config = dict(
    n_layer=8,
    d_model=704,
    n_head=11,
    n_kv_head=11,
    head_dim=64,
    d_mlp=1408,
    vocab_size=14155,
    activation='tanh_gelu',
    norm='layernorm',
    norm_place='pre',
    norm_eps=1e-05,
    positions='rope',
    rope_base=10000.0,
    rope_fraction=0.25,
    qk_norm=True,
    attn_scale=0.168,
    bias='none',
    tie_embeddings=False,
    parallel_block=True,
    init='uniform',
    init_std_qkv=0.0201,
    init_std_o=0.0201,
    init_std_up=0.0201,
    init_std_down=0.0,
    optimizer='adamw',
    lr=0.000857,
    beta1=0.9,
    beta2=0.95,
    weight_decay=0.17,
    lr_head=0.00408,
    warmup_steps=346,
    schedule='wsd',
    decay_fraction=0.656,
    decay_shape='linear',
    final_lr_fraction=0.1,
    batch_tokens=[65536, 131072, 196608],
    seq_len=512,
    doc_mask=False,
    train_tokens=702900000,
    steps=5848,
    dataset='wikipedia_en',
)
MLP neurons of a small language model. Each row is named by its layer, matrix (up: input weights) and neuron, and shows model dimensions 0-127. Each number is 128 + 24 x the weight over its row's rms, rounded and kept within 0 to 255. Numbers have three digits each.
A block is one neuron, or neurons of one layer that tend to fire together. After each block is what it responds to, as a language model described it from the Wikipedia text at the highest values.

L5.up64:148106079093144104126124127105126109139151131154130088159145118141129131180117084129145163122072128140159092169082141155113185088103144087124123114096115117134092091125140115145136150115161130113107130136111115163160145103155100106153147128129106094132139134155145113163098118140131141105107133125119122134121124119110121123150156120104107128129131143154124120125124147108121128112094
L5.up97:128118120139151123163105174154085120116150120148126117127148097163106127131149145133142127115093134114172128123133129168078138130123126132145146146121117130124123116150185129132065146133142120132152103120129132152144132129140105113121106138093144200103144135118148157186158107149105134128138098151065123152169150077087142134127133130141103113090121127119163138114103113141143139140111
L5.up238:116140103120161141154094152168122113117148091112159097139126141170137135128116073146142192115135151085136160075121146134123142127145147142082119133088169200109108136149146170164099132122107133149153096149138115175154132113085132111130092115108118191109140137150145091136124101183121163114097134138086112147121147121084169091127130089143140121123111130155160138112132175140132120103121
L5.up269:155141128128181144128112157134076117114142111135118118118144147171148155127131145151146151106105105106106135168142148117129151173133143130115110156098127118145119137104126142146114141098084118131119121170134123116176125089141158111149110111068145134103129122107076149147121133124158166139058155180127137165155167103136170101127097130161124115098117155134170122115098153144104134137108
L5.up397:091109154089155126163092140164124154143138125105126158125133108156140110129140118157135122141117138091101146122114141146111114074154120091127155154095144147133127154113153123156083157129125104127124119135094137182137116126135120111101127154114126155163132144151161087169158130168121102146136142159160150086108123121097113141134110125077123122113106055112131120123108146121114166112089
L5.up466:185157121136157134150160181151129139113149124156165106147151084149110143126077136113126158165141164107141124137114146139127119096129157108134159123100139134129105131141139134124063130118135081131172104125137141175165116135115134094143101153119137149117116114132117144133131105110154109120141096122073174127137094124106117115141142097162109135100148125160139116127111141119174119153133
L5.up486:166086107114139083125115153126129131175121130084128091128160125148119139127151152113102123132130113108150155134119116131135118090132089103120102140065213140115094129124131151126148155121125094175082087104127163172183122097130155126135132118122149156108109095141119101133153094126131098153090107176085144148105099109112134138102135141118101096133161119168155126155143134100107107135120
L5.up500:089149137120149131143108137156099078139142132159150133119116139122107151159148171152159172112137102149144122101173140117093132108172134109157144128154127093125142121116158108099117127117125138107088116135080158100152162107121133092126162119136146110146172130108131113143132146170150167087103167148148128148110152103176084128177145127124133106134100116149112122107145092133141132137092
L5.up518:116112109134121118138098141121143136096130122140139136108161097174134143150125128146105108123100112072140166151110125112114142104123141128158081148103118116121105176126085154142118122146119120123123132084145133142135155080136107099134109117094212128159109131145096119150109140173121093126140135175083148171158158139123153080093165134126138123129153138135149089127121106096117122123151
L5.up572:162160123171171103126154125151145147147140126138090187119115149172137105126126157137151150137110161149110152103134145160110115119169139150122104108151098147164112177132153138095114107122148164107143137141119175122162127107097124107129114154127175104148142135142141084135151106129128116102100143157123146099138158124128148103132140111094149105104124148079095162150081092153163121130099
L5.up670:138111144134120139142102150153094152143110094139133082134134145135119133090113134119108114115144126137185117174090115126110147120085142133094137124084139120143083087140094130118112137134085119176128109095151112116142088102154129140105110125130147109129114183150123141148180126132103090162152112120157126094178123100090087130167157110132076147106118112163075081110138143099143121145109
L5.up679:123152127086090147148071139096124116122134099130129164117142093142109141102110147168178144118127125114173163130137130132097129138162155141132119120129163111148133158119159126142103117130096121125151141099177086161139105106153117112129140147122140133112163141131098144116135081150118099121112118171139184147152154114150140092123115095118134131115132103097115104144139102113127187084103
L5.up849:158136142128166119173074146140103125133141122099118145114154142160142097145108099112110138081139149114137093153127131136146089097127148148160134127107110141117137132144137090103111130111128151128108139132098111156149160120124155102103130127105165126186161147106131118162116103153144148098096149151116148123142152109073141100135145102160127102159141146116182125106117116124108127141106
L5.up1138:100168106120125097194123125134106110144133112118135138119153114153143183109145113153154138116132151132137103131168120126102097115143165105131120170110155136140120121157136088161154154168124141104115128128105138142145105113114097099097144127115147164136159094102152133137138138172082156133122140163113088119113175083127115160132117104145133117096121151074141127154127118149105151118093
L5.up1350:177144111145149096142161164129118120100168103116134102134153137109150136109117076143095122122078136144142142127112114175146130100122114113127126146089130131138126125146151145170100152110144101148137115119117124144123131112142110123119125150135151127142094134126110135101092112154143156101132136172116104166136168095109171106135125117142123108143132124166149107129134118141151121126145
L5.up1367:120114151108149127181110143140123084132140120137103119117143125136131103086112088124112133130133179134112190148120126192147174104140116116105137135095131166164133164157133094085102078152128123136155153143118149123119102103120139138108150156161160173129132122134134093096182120167140113097113145175133162174107152082146138121117124124109160123164101165150169134109132152098072145135113
Responds to: Clause-initial articles and function words

L4.up62:140132122135155091166131111116134141110144114074130120189102141150126118153144131109101109091163189131172100151162143149141142100164110131146104114139120177175145161133143118125146109118141144123126125134137110111132181147172127091149159161137102123109136119103128147121134138143103156082116127151109111137154140132139125110087138145129124087130122137112159119144119114100113104159137
L4.up702:170129137120104104142164127115121135134136176144134150132106114118099130109166122122126094125128168147131150148133135098128126142112110076110128116121157115163162145126137139149080112164112121134119127159127125126151121152143179128094141166189104147127153127108166153102108138122112121116092152174146167118110104128122092123092137182164115111135192105107113100156119133104121145153124
L4.up1142:126112113103136124121141129166104131099114110168129127122139104204162135129146171159104143130149138100163084126143147156133149097123094137125136139111105117111163120176117119108143179144175134141113137103134135158151165095106104086154163136120110137110109133095131164154150148115120163095108097121144116132132148119101133114121161184160130143132113148110131097184109109145111147093161
L4.up1226:105097138111106119135172112159079135093149133108141143101094117174156159132158134129127101095166143126152135108157139103151134087144103145158133137133126120157117107149152105091142138150115118132101170133153141155176134128154128077148196132096137147112140130106132165180123130153097130088136125142082192178118129128083161144109127169154170107128139141126168136146095117141131153124157
Responds to: Plural noun endings

L3.up484:120132100152141120139109117125112117122144117145132138163105115182139074129178137138096103121133129106180135142146177122114137103167114107170116084132135168140159142162131137128132149126165151133149143113150108153133170124154168088127184133146107137116154100093125189123120121125150115109096170120118110130149153135113107153113153143149129097135149114102145121091124110127134126129141
Responds to: Plural noun endings

L5.up50:126069117128116096153163124163085156106097138151199123130136108164158126092145119176138130139096125138138130135141132131121127118155089125157142102127149122162165162139180094111090155138159130125135108110166148140109113116194070152101148148097146147090126130127140150152120151110123159116109176162114154145112138134098124162127112146162114124127139124122202118115100164108156117148151
L5.up93:145184099144104191095138115187093158108109141143155096105120148129105096135127164103101120072097158136180121174118085179101124148151155110145104128164131150124105102137136123112117126099082135132108138130159146131139148136093140124116139141115121161109131136108107108177162156148141089159113120135117157103109108082103139107086106120140078134064136147113150108112108076105125137122144
L5.up233:141139125141114153136126155121135122101121134132198175119159146143088132118137166150114128120106145092151121126152128151181150089109119142149131141159110160139128189131117111131136134099114122166112125086124114107141154149092122135106118105129082074116175172151094152160181146145106162119107118123100163150103134102084089114138125164134126093090114090123085160137084114117115125120144
L5.up337:103165141129110095183175140167083174128124134146160148159152114164134114089141121136141135116164132145141135149132103126137141101146092111124121140118112141131141168158120138112145138163144124144101093106121120130134142116152096100099125153131116125116161142128106138164133146130125135129125145095093106131121117147112145139106131176172062079103130117174144074116160150121105124137145
L5.up434:097096124166125110148161109175135127136115156125211142138133147154134119120131151114119166117116154133143101158129135122125112125173120157126094126143142121141162159122137131164095175137141120130127124142183118115134164177154122174113132151118102077136135141114090163167128138118126114118140184109114138153148102109106122131123082102149105148106120106134129098090086158091150119139128
L5.up453:118087131131119099131139134137145117146131156132154143104128154149128120125112135133125147124084140132144091150112102145113127149178156133135095112142094104160160178115148099101108170172099126132144127157182131147121147154154154138142139131164143159089152149135118150147111172149168103163168125121133122151129128126106158104111087122158100125140119115130145111105145115082186117134138
L5.up622:123134116139124143123128172106138139166113101093176122117168147146115116119140127160090128087117147124184134139084123127089153110110073117183153106097111103117136147108110120103168089110087140130118121098147106111175151100122164088129111187104097129136160126104158155179162132175122095087122101121113142149122124112075094106125123103109137121131117107142143121148120102150117107131151
L5.up695:156134096133113119110102084112147161107114096123134182151113136173110137116145145129117146093190157118153092172143138133115120101113103093129096133123175118134128137142179149155150115079129154117124134141164054149133135112163139082113101127130148121133131155161164144189141121103137128134126118122099160143124121113100106120132099145151147142096165133153154135149066110144171178130081
L5.up699:117141102127128142119120157080159092104130117099117140075125119143104122102111110125114168099106145100182116106115153155111162134117078156139129076129140147121124169138116172132167116155130155139106173125147093155146141095144040093143185116174099134162153082102109142139124125133158124110101138141112087143168157112126122101145082180147127100137122101153167084119119103113108142130212
L5.up713:139147092117114105109111207147089101113136090076123115133135106126125120115149120164133148082145132103155114098115131177131122103125147129179116159154081149127169143120118126096131104087116138157098164161131117157127163100098111151132100099139154158104126159118116119183095123167139100133119139127158119160106192141098118108102114148123134117130179105130079107168137124124159110095145
L5.up714:164116127119120122158142129127151136125131134133141146108142127188110161115152154132131174167092138097172136150126112146135117138127159107120103135113121146128144158123128136138134087127137149087070125102155108145131166199122094152142144129135102122109146120076098141148129119169110120070093103104102154166142138101111145119147103104137123098146151131143149122132077119118146137149119
L5.up873:128162148142161150160126149157156139087082145104176128093119151132138147132119118090065141088127167108140138134092115177104105116130116118159135124157158142109169108109156140111163130090120162117132135124140144164135138113082097140196126142108102111116121176084059137143111130147120101060118120128138133135124134064108135123106138140151128088152125140127093146133095126136135152118109
L5.up946:120152108085114129145103135128084114106139128136187110105133142132157102134157096202122172126136136156108141129060106141125122090116135108152119105119143101147139151104132131129146156142099154132091115147140139140153136123125140139126109149080140131122158157136111141155133133144125104119114162081111126083139141139142122115135141124106127139122111088105113115155122088142107151136117
L5.up971:134152104100125105097128147131123074120129125108112139112114127164121118123161121151119158095178132105160149126150125130141113087143072118164097136137142130140171164147141172091152114116131140162076187127152171150157140131157101100148121153135113114102167120096060123191103120137102102129081129143146137125129130097141140171113125156107123121128117092111112103166141081130129136125155
L5.up1155:093112165119132125134161132149131072116098123134138142147113137136110136074147154134091110101154104143153160161088145140103119107110100102108126108130128146119143143153129137161106118120136109125129139115192087101151125135139110134164100129104128109134102133116088135185121140145113133133056158139077175126152162130122111198128088096181105107133171141153137091128099089145147134121154
L5.up1167:152145115135070166139095100114130098071129122064176120152171108078086148117126080142151147106119124111153093141096160164138135095114101142129090111108132157134150148142131141115085085171161133156131087117161096107123084077118077112097124146136144088088131159092086134125140087119098141100152137151132135147136156142097109122162156145152130094137135143180133138135119123111159154121146
Responds to: Plural noun endings

L3.up441:110119097136199139137142160151118123115139097093137111161144102175101099120158107172128138088099147083131130168077143108133171108112175125138134143122134134160139130178129129147105137112164087137123118106085142116137128143119126115157127102146157146127101106132121161149132128131131152107153127181141176150130139106097126150092101103145127151126134126127120112172138141094112168120116
Responds to: Inside multi-word names

L4.up157:100103056098129088161122149175101093124125100149163118118086159127129145150135123189076160155140145129107114133093118141150089071107146135113108153110156182121097127109164081154090119128124134103110135167091151177117131125088144130142135122094119155187123098119118135126125138129118174081065102152123153146113080099122111082116118133164170160109104127118118121128139107119110147179098
L4.up595:126128141117122128175122144138118117113131085095147134161137131145125149132143135175090144117129183091129100112112114128129115110116179130144109141110138131119124134136171113134072131116109110099116084156128139148144111175073129111143142134092169129166146140118121113162123116158094151096115151144128139123133203130101133147120093092142167129103125139119105092135118123095090140114084
L4.up912:130124102133141127113125131125119136129131144099144137119137069120109168121132112157117168119121127126119122137112109114109143131108117091144128135116147156095150126154116137151101127120099109120084127129131103145160115142086134083105128142116128106177139149085154114127155101176119102128097120124123157136124163123140110114127104088097123138135140110126141081149106123109134195093118
L4.up1064:164166112165141127147098130122137127127090089121136079163137099109094136143145148150131119112129100115109135095121134122112069129112170138116111150123178150113150137123110149119076112111129131116128106132121176162138104113105123158154167111147126160158127114131122158119097056169093145053131134159150183126128168120114106141097115155169127141143142117112118094192124111141127128117133
Responds to: Inside multiword proper names